Part of a small language model's weights.
Size: 15 layers, width 192, 2 heads of 96, MLP 768 GELU, vocabulary 32000, 12.8M parameters.
Architecture: learned positions, tied embeddings.
Training: a variant of Adam for these matrices, 868M tokens, 13248 steps.
MLP neurons of a small language model. Each row is named by its layer, matrix (up: input weights; down: output weights) and neuron, and shows model dimensions 0-191. Each number is 128 + 32 x the weight over its row's rms, rounded and kept within 0 to 255. Numbers have three digits each.
After each neuron's rows, "fires before" lists the tokens most often just after its 100 highest values on Wikipedia text that the model never trained on. A number after a token or word is its count.

L9.up256:152149072125126103122110140117117153102092157049172126108126081144142147132150147144124197171114180142095123122138164091123122067102125121142115123120143099105135164163138133115152172147130170140126077145128142162091150103115149127193103049179147156113115161093109128099181201216085130157118138120105114140128064093148148128073117189113124146166147107110126172135110125172097100109157079175068145130103157129075126146119109030102079153115119142078097184154166085057102161118132097127109156149174099166179157136129159111134082110149152120117142160070136132110171147165143222127
L9.down256:094155108109147075133078141111134166151078150137144174139120103170147126134120148098078127097142147188179139183148147174058175169160173111102110142139120137141124122149167168142040163143105146054098136096075071108110147146094142145099099074108142183110172197145086133094116141164136165095105113111131129112160114150144039135096146180098173133128069165133110140098120135112148103127143166133132145144157148142141118143082081148101145058132123107132076063085112130145120135121160130117098112200154122093111084207121141130159141162117139138170104113105132181239124132128138082156
fires before: " |" 30, "s" 20, ":" 4, "):" 4

L2.up196:079075117155094115120178128106085092133174176120126065110126098112119134135157143139116134117127138161195102139123187134207134135098083085093151098140117076146155164117092156105117162171178120112104128105135174142125189121097092046117123090089109105092123122165197139137134084143108094198154156062127099130106101159169156132091075195128090037144129151162104155134076117098103126159162123199138133126162098104121125080158090119170068159081112114132148115143226092140144151138125164107112145133076145135114112135146137110146122165154162142145150125133200086155128149078100131155
L2.down196:117090125170104148123100105189139172153146048101115137139151110125123156123144132077179087102156135103102151083154105143132133125163196161154106122126168178167183155092095153154186084144102106076095135121144155144180122130171198107116158121190123102163113098101095154144116148177135161091187096101119094153108185120106102151220116118133171050157124159147110184087148112087180109122066131119104158169087095063148118120100095123106120172138223105087157105096112135147124112136052117087144182105141129111146110114105145111142137106135084124153112118116148127103104133106168139060
fires before: "|" 38, " |" 31, "\n" 4

L2.up764:124105124145104107079105120092116110115122107131160111133121149139054182118163121134093160181131185194133052167044172126133149149066171162182096187089080097070172149137100088098092148159124118106163131145173150122149190178102079116145139124141121159084122137112084155177103058135100096106141075166136106170130175118119052158148157126111141174156100124156200060147082096124117133140153154145142088150103183153106128144117098143163113141084180128118082159200143059081099133146142113123114123144139101140133157072152151090140148133166125132106108128122143123138147160110178105138
L2.down764:081087120091099146103113143164119119111104135194109119123141137141107151182127116162154120133116079118119125099101113109169133177148172109050180180128181101175095128132102099118118162085163184220157150130123192132137137127111125106115086125159176158149143132082155154148159157157132129082105127183165087138125106121106159114096055102124141048132088136114157131034156087098128087151174145100068172142135200033113130094130116105122157059140096127128157111159123125118144177136142154164161089137104144113112106137107176125078118140134129079168132190130168132124084095089111140179
fires before: " of" 16, "ing" 11, "s" 10, "," 8, "ed" 7, " from" 6

L5.up417:115080165083119112123109198147067175110155159090132176185121133175176100109103132126140154102106092149116193134177101107186145089110114132176129100096123109125164128136114166046091179113123114157165149090166169140127129059100131148186145143048134073100158171144145120145113143118123162098167101082150121161129089113055082165097085117133112125166167121111113129142127126107181138136137103164187115163158084095148162151110109106176104156098159122128121137150126073104112142164079121135063194113164075115075120103055125108129121130136140131168153115121166179118132189102140161195
L5.down417:114099115154097127175119148126160177118160105126151133159120108076072095077158126161127131097182092147105192158098116060145115106163108129100132227157124105046168120166094139149123140133130134166166115108129096149081142102097164092127134181097127133077095142146072131123092155082133133150144087159159096179133087112124152119126087129113148061157167118117130140166115091089135141129166101058045174126150164174114121113094101166133146146102160146171112147127138111133089141137163105125160229078151118101131151171096175103140058077093155160162125101100161138105094170157169179136
fires before: "\n" 36, "---|---|---|---|" 16, " life" 8, "s" 4, "." 4

L3.up144:043138138092132106095124126110089159108154106111162100111097108086153168130188147163191166131081067064167151113123118125196154105153116145122096165099161114145140163135073140107152125193166161134143108116114148149122139105089090064126121082126130141136112105139135142156095148112136074191128132094152124133050092181128153139037099173124124136120140121125076162130103135174101108138123150120158165148193159161191127118166129134128084172141146072138096140154189137137154127168139174188122145151064162117165108089125164133176176202129192192137119112127161171117093124127156129099
L3.down144:078187163139140110155145128135175148102124135086114125134121096066139143114204128161170130107085085122114092170124128137127124136090107064113114121136132171161145119083119088157180086226086107166174180112096119123085098139127155151122101138162177133123193130134122112097132128094119170147150171137179070114104070109140186100127160076146148140180060122132139122135115115095109067086142131189164082131106135097088152162100097128102094123079110101137147122155108142136134094119178117144120140130123186097194131136130185183111105181053160098154154105103189127115124161113138142034
fires before: " |" 36, " (" 9, "'" 8

L5.up210:120082154111135103152124112123161063130085155101139087097097103102142136189096145131146193168109133119128140103115151200196148083081089153150109150083126096131100151146057143083146118172163196148160109148167157163145172118154147117090096114176120141122184136154101153111153069136113066218192091188133075167101121170114096140107121182139180102119184129156151138149122121119122125176142116135121193175151125139154121081153132133103099138076139040104109161146140087119118115136178152189104096150148083080089139088155120106151156111144143141121124167169183109117116128092134084147
L5.down210:124103135118117255119140127153118153107107181098124141138089090123148131169125163112156106121127097132096157145120111107114093124133141108128119131140118130153129144093106126147104127168145132105094107109126149131156110123084100123143117139114127134118111119150088082140127130135129116149112150114101149126148142139130131148134121138115102119126146139127139134007138096108142123130112100125168114158110121136120018131113117126121151115080144172103144121139124133116147139134121125143089114111158115118118159146111119149135118161118145148152153167088126124136136123161163132132
fires before: "|" 77, "\n" 8

L12.up536:150090201130115098144128131095103142160111185118053094098137149118118182166139102136091119102174094199102129090124163119164194149123129133170118126121126105133197119124097108093205155130083186159148119098127200153088149098176097157134165136183075130139167111120093109165136097145088072125132128108118122128076119121108108199168101175117091126156104152175084114100100084098110133112130132118096091171102159197123133051183148163156143147124161084143161108108096134168223074131095156113146115114126080103110167079108155157130136083128157151100111106156118122138118104113171100168
L12.down536:117169057056114100150176144111111128134123217113082105084086146130167137105153119128077126098080106133143123139122134136116116186151182130131155129142131135132167174192104142137176089128136072123181154097111109111130103113126123158247096120138098086157105150139099084144118098115140098126136143138134131070091113128116132104143166152146108146106093100115157163013141173109134120145207155152103163139176138137121172077121114137104165129159151166145077132059151162170175109182159100157113110096092077063082076094157118151155142133149083169089104113126155163109146116124132107136
fires before: "ovich" 27, " of" 24, "tula" 9, "at" 4

L3.up244:124093110153122116106082105080019114114110138140128134147121154111109147123115130094143135195195161109122098109086105135160148094104089100106148149094169143093191132131146093129126107163137144188109115144141146041101141083111176115119079143094129132078099166133131123164085147174126126106142088134112177131133097142115090159205104148084128104132170140134113139147174165145085171213101173083091183084158169073138141175125096103081129172085119067185163187171161131119138173087131189167106144167091110149104153128099126113119152108155158074091095129128131131188145155136143132093
L3.down244:128118092207120125124151148086099120126123117092108071124140197135076133062129136151168140139188136100136137119086070141143135098111131134158138104162188138127151148134143102097153148143086127119137153111157149145124097062110154121113136115091217107144144148153089087153072140200096153149144139127118121146174139163144146106137082173121141119120092120149081181152151121131114172142079143119024132144151155135171118154164110058087122160114088079141128124102078165105139099112085147145058113199095119127128208173135132151198149161146153118156081119114130077073090125128049095100
fires before: "s" 73, "t" 10, "m" 5

L5.up461:116152106095175105131089141118124109164180153119103105102098125065093133122128168200148145119119062164151089122107108163124145108133084086163101156161111114066114131123090145097165123165111144122150116130139104135034138128082203134181114090155154137110102140148127177084167109168174123185141162155156102116098080175135149135071134174144127079131113132137216105140094088163122105131080119105080122149182063092146107082199116139116060171112111090110134132126136125098115183180125152166148107186144099052162152122155173116178136202123146149156159103103125140140140148132085113121
L5.down461:125118166145112172117102126152115164132137093132118100128081114015141138114199133100128129140061095091113110161204079178126161130137129149111117129130137127103137099155149112129119086126165139112191155162168115081108117174097100129174134148168120072118149097138100125168153130121115146106089091138053130167229053122089166105114127140114126135073156186123121153093190165104129175115084081142182149139212145129176143175169126144090109177200119164155127104095072123128107111123143111187099119088153165105099181114139130145148155109119097150136108059118116124123127136148086130107
fires before: " |" 46, "\n" 4, " –" 4

L12.up301:142085185095118112126176079150148071142148112128140126099128150130127134115120112120084129134122113152129142154093134148158085136085078144133105194114127163153111139078099151072119119156141123110141065132165169140089173149142127093087164110091109101133111129097103114187137101098080055145136104122165115194136176191157116131155097072166129145173140117174116076164125067061137107161107105095072087107096170176114117138157081108151177190103111124146104145178148104069124131177167092076135150107113107114036114072139130146116127116091172182137139186158111153138116150108160188200
L12.down301:135129091165155083090137104099121095121136139048090148119112136077184127113068130097111103109117129178089156122105112156081108132105159120135119184116135093130107117128121083159187192129160105136102097152182166097115047136152156141154112131138100148158151124062107073151151165153080149152155146094097084133086112124140102125179092165087075133126133152131145071181141182132145152123095050199173140121178090084076139120107119129154121150131167185136168157127106091099058107141118176141126089108153133150106106105101138129141128174113141169128195120179186102168120191108191134170
fires before: " of" 48, "ing" 10, " in" 5, "," 5

L10.up657:091146126133121091147114145105157112136140139087113095127140152118111104168128131142110139130088144085148133121158108078141182093106133115137156079194084166122065136099084169212116167134096166138151064094068096132124134148106127089170119122155120169107085172142095194056121111167095147200124143119133117169126157163157123091182141113081126104175120154123191140129175078111144125157107119176149111107142112104107114081135060050065059158090124160184143131104118119115170106105185055164198108133171094098168165165114143127146107171126102113091141102122155158139159150171104117137
L10.down657:060163078122131105165107144116169127130146127097126136087094177021112198125105146129198101108156141163086149128122131068087126146132168184112167136125132060091139161135132113154076138073076193147120092091081168162083102193094111161106123149178145148129141148176103157149085174090049130148096089114099128093090049095152176119165128144096096124115173123115123082209127094117135136137123160138153164098138152149127136121131128106149171119199111141120128150089133071154153148166139111160107184149138129144165122098122087141082124101131127101149108191136136182118096131129143118118
fires before: " |" 29, "---|---|---|---|" 18, "\n" 10, " third" 10, " by" 5

L5.up487:157089093062122126147137140080145082120100184185129134149155175121090103173186127152111155129116127149167095122105144161129112116120106102112123120126146141077193139072138078157131146131186097135126125202147099110143221135110113134058126112152140105070125142174124154147170144132130128120107085183109166109060126183120124168067087117114152123182159142138118190141171058142092173121106141146119131116106158110160152158113146118104161182082138125099069166105147179106112097156087097106209152132124182117125199124070087124084100083117174186146130139082107137122108118148134161108
L5.down487:100144155122117174084102093189166180083112117107154068096121107140187145109149141084176110123100083164096134128154173110141093124153113155129188115065090110154111075131117176134082092096118147169085095164145087117154111177110145121146093099127172136168065110111117140204119176133097139118085108133149153086138138144120130115133208068142178146171114108166138075185163120088083116085085084197174156136159139097148142165082069134168073092117080140181145125147145173096117086157140140112101107153114160121119108081161159148137121156172133120104076166102119144173165100104151140097
fires before: " the" 16, " to" 9, " with" 7, " by" 7, " as" 6, " on" 5

L3.up744:111069112132143102125090091107102078123143138066108109223133133130105165111106163135168142076163125138158116196110103087206161095067209145103104128134174115126157139125108120106104152136114078157149145170213151162055170114114123126134132129067150122103091131168168136136096153148119079179173108152114119088078113129113135179105097184121154098141096175108182128115093112128159132143129141127129058128107105091167115158100110086094102175086059101126150172221144160130119104146118111131187116125118105143138147137111129145157061164192152151128120163136144096155093132123100147100
L3.down744:116083131115105145074141142106163160126144144146128120125139189136148185130150141129144153129142100099184174101096120159140117102144121094165089092117139121102154123127116132178066168114140060120164076142126184164101135062120121166158193148083111082168139121137115143113144140153118094133107130142137131147135148163133100180151090146089093096104120097251123081115103171174084149124114113134121093130143147095095099146154110127118087110124120103088139169116057158057145162206077158127107133132110113186142167172081144136182171122179137118131133199112167067043107073092116090155
fires before: "s" 35, "t" 10, "Sullivan" 5, "m" 5

L2.up351:121090140090173110119151114104119044149213155157146087171124065108114142110133131067103119118147098125141151186107173105139123150087108150161082157128155116160103099116100111149131117163101081099116106066113164152059149134109051082175065180079173062128154096176174098146114165173159153101212094096111107138120106135130127097090129125106118096107139166092141173163132085157073146143149162160104130136112129188130133147162053143138100114068117128136142143184119109094141130142132122092126181084113154104131134136157124100151169137137169184133183090110169130099155132103097189102
L2.down351:158161146059130121091113149168104125164107114145135219095133100113119095140107126195112176163092098127109135176145059116159161109148093073139070117103144109159064094113155143105154199136111118094161127106134138137065139141154142152193125139122166109111149140170122129131093156089154126079106143146132121112158142165128156103166109112111164084130145129088201085172115121071171119100115125141155130163094119119099126113031083042067147153119115107118112204130100166148115126161141119132133128134163204093110144093185118122109163126083131074127116112074092179181153175085116128153
fires before: " |" 25, " –" 16, " place" 15, ":" 9, "\n" 4, ";" 4

L12.up378:057142139129137084081205109098147074153104088115134117149134084064080157130114134180124196130160132182209122105117127171152180098109101093092162159143135139150117139124092090134120117172163102122133129130126158131090143160116082019136141079157114145118114134121096131137093122163133077167132124118060107142154161136202187158125086172111110175166099150112177149127103131116127086113122093156130125167127151180157094133166097149148088124204150143085172066143157118146122118175135162172118100102084156149161174138163078109161110138163151169123162084094120154134099173090101092111
L12.down378:123163122161141157071144132197155169133150087120156130161043103118084088111089045110138135144175172101133129106113108128145117177092182151140121137152146157100161158145153093040124104155096102118096159114144128109138134158147113121197116129125177123185090116125125142132098098157139070147105100055124142179177140188129114148112103152151111112175126133122125129151160155087125129145093060096102088188145139076139048074139089129125070128182185133097128089201165130167143104126100080129127050115131151127117119107124175123131087189118153182165100144091129108156123166132124152111
fires before: " |" 100

L2.up696:093125098110124117112158118083162090147122190132132042158139118126097155077207132132116150148125086134160108109111155104136164117095149082085056159152136122144119211155137139091170094111193119114125135165126123152082137140106118130173162165118166064111107112134188186152114153145115093147113132069116043151129186123156172139141168120157081053154122129126121142147132079119098126092104061174170135084127158139121130109175116118080107135107114137130150138142130111103140209151100160068152116104115155129145110145177109089178163130143106077095098141088161208166133117145065168159
L2.down696:128093069128176110103172171115176171148109134095077132219128097128109115078127123167100110175149104154098114083178118146090131125170119068143129144144163108121129161204129157094156169159170156076181154047136113132133142128117187105110144121156095127139126126081188142129123071138161099176114106136099156157111169164085115130135176113080135115086114177109117129199161094160128115119103150161134173113178073113114129128148080137108143117132156150176083146091156119126136078168186146053126139096093100150146090137132122060112122072095053114112156096129184106119090139162092135107
fires before: " |" 29, " –" 13, " third" 9, " place" 8

L5.up223:152122079131117125145099087127113088166107129073193074083129074159093101175140132077110172145185086149133152078072132138164118129061142068125191104105160097129083134153136114086127147158111117173107165117204155129130160109063115082165106114144166150128133197129154120122156105075027139183126154109112128126128149115167105133114145178058154084125199166157128096170165151169091104164123066157128123158140100096129127105149055073106100173148141147069085149117174139109090102120109139131119087110124103170144104127123140141134151165165136119108146136133151156181110116124076138122
L5.down223:098212174158057104157163127111169141127149151070120192164134110124164098112145138181172132077069150153126076135181139150131165082153138171109108138093115105145109167174122197155169056126108182061196137151083115129108115124217145092147151143137097103157184152141146101076139139170146099144156117125123091163122135138123147096061118109110139128069122142100105142154137132120125136158095129097114088154082095096183122117132103129088139090141128172118085107150118127104125169129139127080056178120151126170117111173137149087102042107110088138134145082196143097096127139103135110111
fires before: "s" 36, "|" 24, " the" 6, " an" 4, "Sullivan" 4

L10.up599:097128154102138095177162149197109148084099138140151100167158160149116125087159131145140199200122114091142193181134080125159106164111034087159111149108170152126140122110117114179147179206142133140131123122120145132115112102089128089175093185076144163089114144150125131138083090099152097180165131140184137141101145112145182130130113201043150072126123166119146118118105120180090144121121085143135109131121074110135094087175111091109113122094116181121160137186218080115140136085112132165125101122110081134120141110082097144143127100161127174161142097128147130051155089107164126154
L10.down599:087134169155099106177141120108175088084111166173198154123099123204101125111170108179108133108163121081123145100108075081127089140191134156139134164080134155110174105133111099168182164156188116162137212136127163109092099165093091153125111150068111139164171112111158110086112116134117152134097186103192119149129122132127116077150092163064158116160100097123090132173124072115140068131162167133195137092135086174123125168109194173160161097146158144128093097086120124151087084165136130108115132155135085091124115112123131095143067088133130125100047111164132140153126110081129175111
fires before: " |" 44, "---|---|---|---|" 6, "." 4, " 2" 4

L8.up583:159101223107125116096178172135130141116164146117102070125122091100165129124186111159189213186160161160151119090084103116129110152140151150109077128116133120102115137151108122174095152112163074114118132117147148137132140099122121172123129151122115093074178121130114140180192159134155131079121169168120116157096085232098093146139106109081110124124109059159129113156137143075141120134150123190184136150190130174135162122078135120103144114129109097091112114105063087192129114120120161127217143114123077041132150080153124073148134144147137152156110175132152098108123097099137127180
L8.down583:144118092127151119123108157126138127084169093165133129141093127119133131155144118214160107118066099181116183141183076105162118138081087151175135131121092154114127086127132131163093090147121127159076078085156192093148133115112107122130121153123122184087138092066137100207177143113157098142093112091107048119091150120157119141118131164078125092092101133141111144147109120102143123130057129127125099103124164098157147098064123116141154206097190143134080148088157079136046107220143178123116068177161153124152119092117154161107175131129131156090144102177098121151142116130163177177
fires before: " of" 56, "." 7, "," 4

L12.up465:124124146067119126118181191144116137172110164154130085111116092134133124137143084178134127115080126192135113133141040083132150116116141087156141191131113116130132183135086152151128160177122184138114107068099137151133112134077111135128161116112070053106104176151069075125141187156152106103133134198135124150099108169119080105135094081158108160166183156090172117160090143105144147117175129177098128167136137128165148141142092130050107118050135100099138121164151105089113184085101148137094105123121117066165175131101148138111131099175146214086169120113144115156161170095137127188
L12.down465:111085120159188142132137145181107154132143094172160113079126120071110124092098106145140123115137132182078128115085142144047158174128125076193154197115145123171165149104148132134142141094155101159075100115104172103116104118136135124158134179114134164078129133131067096159165100122166142109160149137097087144115130064186147123108150128174115093113110132146136098163153073090170109062119063140188106158098117056067081120096065079197183185122155118111168145131149157113140088130135136104148118111120091195128113085118133163096156161128159109126071086155176130139184124093152136158
fires before: " of" 55, " to" 17, " regulation" 10, "," 4

L8.up308:183092142117132118102119103100128113133096132084125137102120184111144132119139132150148168156125227169102130133065135195152115098102128129136123150154158104139156152153109173101152153232157075115115081109181139175103151195107125110056146108140066039064097096146180102188064185133120116088117087139099137148147115155114110110125113195131122156160164178159113127156170115122101178128112143098122093116141143074126141142135124086106115222114128114101148144165152085084136122120114125127105108146075105115077132134167114084150099118168205150094115133095153083129149132119114096099
L8.down308:138073153123115190153154125106140090210126119116095137132098168130138146219123104169068125136159130166078143104126155170097188092073107172060081174112144153112110134104110108105122156057119077130133105121127182144128098069131130079142132102149107107131122146123117159119160201162127123123109148122091155173113152185161102118145149111088137149112091072111102086147184169100173150185171103157086143074133141124173114147170103094061142126027136132086129126066112151159069167078118126150157138131085165156122068165113136119131116177173104126162127100134115122135129130099146155137
fires before: "s" 34, "ing" 8, " the" 6, "m" 5, "t" 5, " of" 5

L9.up90:161097179098121115146114100137172110127119180134066079141130087151127132121138107116131131159192149124124146131117085190159157125124106128125136111129147078056118129112113122169103130125095141070167131135191165125104107118073086125138107106101125101100136144165124098140099156135106086107142144118091154209131120145090051139167073142137095110125134071115194089142179190098073137152109162170156111185116186140166131142156136148140175110141121134167184145120151040140094176185145183108111142145212081115133110100143159067079132074138184173109147152154126120144141103128123126213
L9.down90:143160170137114183085104131086107179102143075111151156151130114113111117110186110078195107140190086159120121096162130167179082092159164096153138181214178170123114128115105154125098101145150127179105099120077146134115145187182111140141146114114076142147081121123076164160150102102109090135119094134200145099079110081127180096127144112108124082143082163146121119059073106142147101076117115160159097096131110142119112167179065109110137112127094155192099138140147142110177102136149091074188137118141175132121128126172152158067137164154102101168160118147041095093129134117139098123
fires before: "," 24, " of" 20, " time" 6, "." 4

L3.up424:120126098115164112149128066145090115175103176144137122133089092102147114152128180164079153119139142117164108121148188158172058113162123100111135151148103110112109170121056162116122175220201109125128105116158145146140139111120089079080159093161163115123150167109181164119186134137115076130169151159127125156112137180119105129083129159157213148108139158204128102145111139083142149157158143090097133168130106093144127141108123186110141187049101052087106194112135091142116105137170153159139137134091088096119156124163139109125106106158217160106117114177148088163109158091134080138
L3.down424:154088116118134170089139140169094150060142192170097093109130073116135118194114142100203128100109139083134179133127089168126119097104161129159127129133139149163141125178148136081192142130129185100163085138078126137154120121155100148122125102153102142134133144141060124141127196145164098122084115118125139072134171136118078147108154064108144116134166113094139125129130123136079079123080150159149161149096179169137099121116162129110107110068137115095212081068091113133146113089147068171096115075179158079117144110102098091090117137146113204125171225087129141155115132158183143177
fires before: "|" 59, "\n" 16, " " 6

L3.up438:084140141092130111175138126125145126136134116164103152182136145100114149125135144176133126136101152132182096163138099127170132097127164052116056107101093135087068150149124177115087109187099139107123155144076133210123104125114165119098125095150134092151119095100153193084169127139161093130150109130170133151072105156136151116106164149089131108165145170093161111120111117144084144175155037159116160118153158101114112111199071070112102096107118122160129159177164141069084218138181152138154152135106164060143154131130159144169068102176143142166176071126100120144108135125067132188
L3.down438:118105172198142148157096062126113185123133115099127163146099178147140099160075124157106094132119126121138199144120183141169123177160141152163137138141079071126102140124107109118106120108077099063087151090123110119133140114101115107096174106115191094147123132186105121224148082100083142144101062100079124077130152129177132140145144146104062146106111153197132160161177126100162121098141145097089139073171151130117145086128169086182083127177162145061130088143114112108135108111086180147073133101114175107130125125179100116091154143049157113129117173170166107123161140137103162159
fires before: " |" 50, " kg" 5, "," 4

L11.up38:118121122134103093132176111083149100103132137129097065097119136106117163173184171141117154101073112108152122159100150133168120159114108103121089114156112159082162149107098148200091158156118111118148037071117156140177173116160078089107153076123167147102088147112128214119142161148129126141152089098169131120110053140155123100150172116128163168158113163094110141138112083164098117138128147180098156108115116166130170148159127098108114203147111103128038159168171165112154082184151041101170184155126138144123178083129150097143119093109171148158091102088109083093145140111108184146
L11.down38:101125113063182120148164142132154070161168080132166126092112154107119157144131116121147066151115090141076083107110139111139168162152137174101137056128153133169131152107162156096092163076166148146113136085105192154109127176161091110130183172091167089111101163127110152129116153093128150141047145073152121103117175130143124119132120144131083215118149146138105107138155127189105084101108133147138120097173150142122172186063097146113114123145112144042165124083141141142178107181144072097168084131139107175085082120146124108113175093167150096184138067106157169131083114130078093153
fires before: " by" 51, " with" 7, "---|---|---|---|" 7, " |" 4

L5.up306:057068094111124126124136087164136098135110142087055097111112137146139139168135149118125184112127137113118137104105177112188067114132158138133187128051141130097152145114104158127095104079111156158141095120161132168148147156102084131156106089114168137138100167156201140188121127139109079140116096134111135168106111091125143135168097119145106139113129140139089192133043054120172146152122096172137100111149088166195133115221134111159143156147132139127053134172155156137141160169130113147143218135168115062062158158096114126156163132132158120124105088093177083100137153120130201125
L5.down306:144142119109098167167161156167144127156168153098123117148130147131050181073101138140099138179124169095101141117116137181099120141117176037014128120129101145161133116146145102108168155165133078140075165141139113136101182105115134150107134117201123105114108084170109116095090121074175148167151182099112134177120117172137084118094171136143122159167120118066120097194172131122067159132118142070122118071118147143077136174122098110163097133109049110171130131112119159187110149114069131153175140178096156144124170077149094110100103105093100119189117099128116118117117172150161109143
fires before: " by" 28, " to" 10, " in" 6, " from" 4, " with" 4

L8.up158:177128140097039125147099061075214112130031114079091106131129128169118115117156145081111174181150169167139168108105178128118088123139117136060144101136111132128133138143126123091113159163147069169189108140136131179163205102144198173124147126075142108153115165122190169137139117114118142115145086136087150149162064156118116145149100167094112067106153149131158094175096142143122143102113108141095130153080136166138125107143094088158073178068061112125117164097141097140150185122128104094088144097072111122080139133121122091110116103167148110136141168087142122171142154142093151106
L8.down158:101184158096167120124133167138103189104145152127120132087047180093147155185117106161152112123077086102138169116159078187115182069129083216096094173102088126113149135133147105139162159163140148069111159162065114153136097125153147116160155091099120124099130116113136123129101070162116131105118090108211047117077172124149109120117124123146125145134124111164086123148117131102139111195123195139092184156108099174169128118138149128066106116170191057140110139140158118112121109149149133104115110108119123083101139074167061120172100172120152138135103128066130169137105108152117168080
fires before: "s" 59, "m" 6, "ll" 4

L3.up527:165118135081123124111146157107125149151135155065155111181132091165172131152142132130128117211087125124143126167087110076128159141124111102138079121151077091163106160159108117166080122165132107160133111082127135153100151120105114092145182157096090107119094180158135099125101170095074098184136143092120085107135115133143159140133146171040068116153140080123119172135100046149127159076105132157148052121145127160130139075182116143101107142053118117095098120177159120162188231164073110184171130168107146091113153115110148105135097124159140116139108134078211139144124177124112142106
L3.down527:168063100131098112206126104133149129109162089090075149159110086172143122089149129090159171154137117170092072070073131163091072131130170154157158116136104102128119191118140126143073159090086079112148126140134103109118150159159050155158147140175140145132184162171059130078159163092163174102133155145122110111166131145149132135085105083133120151140137166125144143121179138127153189095109099142114156147167198148155118065162138076141100083110144110161118156110080120129154179124119085185138130087158044150153150178112175120096095085148123133113130118070142067142133128164163104093
fires before: " |" 33, ":" 8, "\n" 8, "ed" 6, " not" 4

L5.up381:114142136079172116103138199122135183116154134111125110191144085151103139173059125116138157126096090081124166130118075079158109108136115132197073169111129079148156193102111115234137152155128183135135117146141156132055130095084099110168086101112107086127087114141130113173106133136096125175171127087182142136065081084122153084097126161144116077125152124146123187160130071155116128104212178188124103122098126140097150107172124111125098135081129149103084112200148111129159163134144097189148142166108125136097146150130126140093124110135116117118169129102133136140068169150175125061
L5.down381:110102179129079161086097033135157143132121124152154084085152117106056100178189117107110105110110141130156079101139160194131124143126171124113154148187103150127087072155118093086146156094112069113152114110145120081149180167192073171105151124141130212137144119103160117123132078051148128074147163135127140108154164189135122103099141149108167145104112075093149131212144155060116161148135109080147146141141090174128139129122150094106146098165122196165143125023130128148108103114170130113091148160143123100109122149172135148116119135128113122082131084135118128136154081107141180164
fires before: " |" 27, ":" 15, "---|---|---|---|" 7, " votes" 6

L12.up580:094057175115161127124181154060114120141092159134154126117072136112162151121119102135133108108150123200117143111147057149125186166104138108123141237078126120112138128100117115149108144145143114126129083034185204106106127167148109101144100140114089130152114152110125104138121155166179074134163161082101119166065151158153015151193065131151092144173156138134146082151121097091146178127146134110150135152137150122097149139109117122148134133087158129149116154178122078145125115197101106097125094094148083159120174078103180136122151094129177160144102122174112091152150125094168142132
L12.down580:093119098150200175113159156118113099158062122176106153186107132107158164142116151097187084129169128220102127160124130180140131099147101137153106153048160124151107105085125130132147140135132123157096103131102149098200085156117082126193132159111103123123122143116092062182127110146107118124100150076092086148097099107185115158106120161154096083215053124189157144141149097116155157103148109147067122177109110124086144124122130143120135132117130094126112104081113156135138102138161152100133054047169113152153115066121153093141111140096138182129100124125142128175170162119118183059
fires before: " of" 97

L3.up495:097087090119159113161091106098071161128090152085074114195112117152122111089125145055179148126185156149125162153133113185110158027124168085170121186095185115110148148105138103126115159072141184181131127135131134135109134066122156176139087129107052085148128105176117111163108135154101145117134081127183165150130084125035145156089137139138186150154160186177123151147104067117140122082155142168186152101132186096118126163118157117109127118148124099145136156165127155069111146167098126136103140122093151157147159141099162149167139125146124145141137211085115168164122118097099127135
L3.down495:096047104139162108127140126091141136128151098134141106108111153112197154153128134078124109152172102153113069097118105091133095135155129141154123101099074156113102112142154112127110155072100134180154148104149202103097101107101150148084062148107112137118129126098138138105096162102078137101074128116128086129160152166203055121146139135128123191167099137143180106132177141207107199124139115170151194106083134124158140143120106155104130089191101163152121119121130113104116193211135106077165163072082177116136172161126094062133143161162143171152139138134059130111085177081108114105
fires before: "s" 53

L8.up728:084091121123148087129139178129124153143134127132103166185151088133145201124090157114095093127140091128133126142146165103173157086120116098099146158178142145098169109117112145137097114122132186123169130120142146171083087135077098112197079101063140153091125112140106118090104137088068138125160083140107107165104128151130157095133114137103132153178100143087142152135199107137068130105134140161143137100184121092134119113147074141177114128113105136085212101231171140148197149138171149107180094174156139090164098062053164141167061152140122059080128146118128136129146106151177125087
L8.down728:144115103129130116119117136085095128077082173110088141097167118144073091117093135138102132167089135163171130076111063103138151121168088131149091150110111144092127090143134151155083134178112111092137124166128101071148094123101140120132190090124151104176194127119139123092084151110113086126098115094120135156114132126100130124090084126125125147112121141135164172255131109181088128132114155145185090098149084137193130190117109087175159181150114137129119131083140138119108156106228158155152164130122145122094133194105147123093112118179096130100088119156114129146125154158096187100
fires before: " |" 42, ":" 16, "\n" 6, "==" 4, "(" 4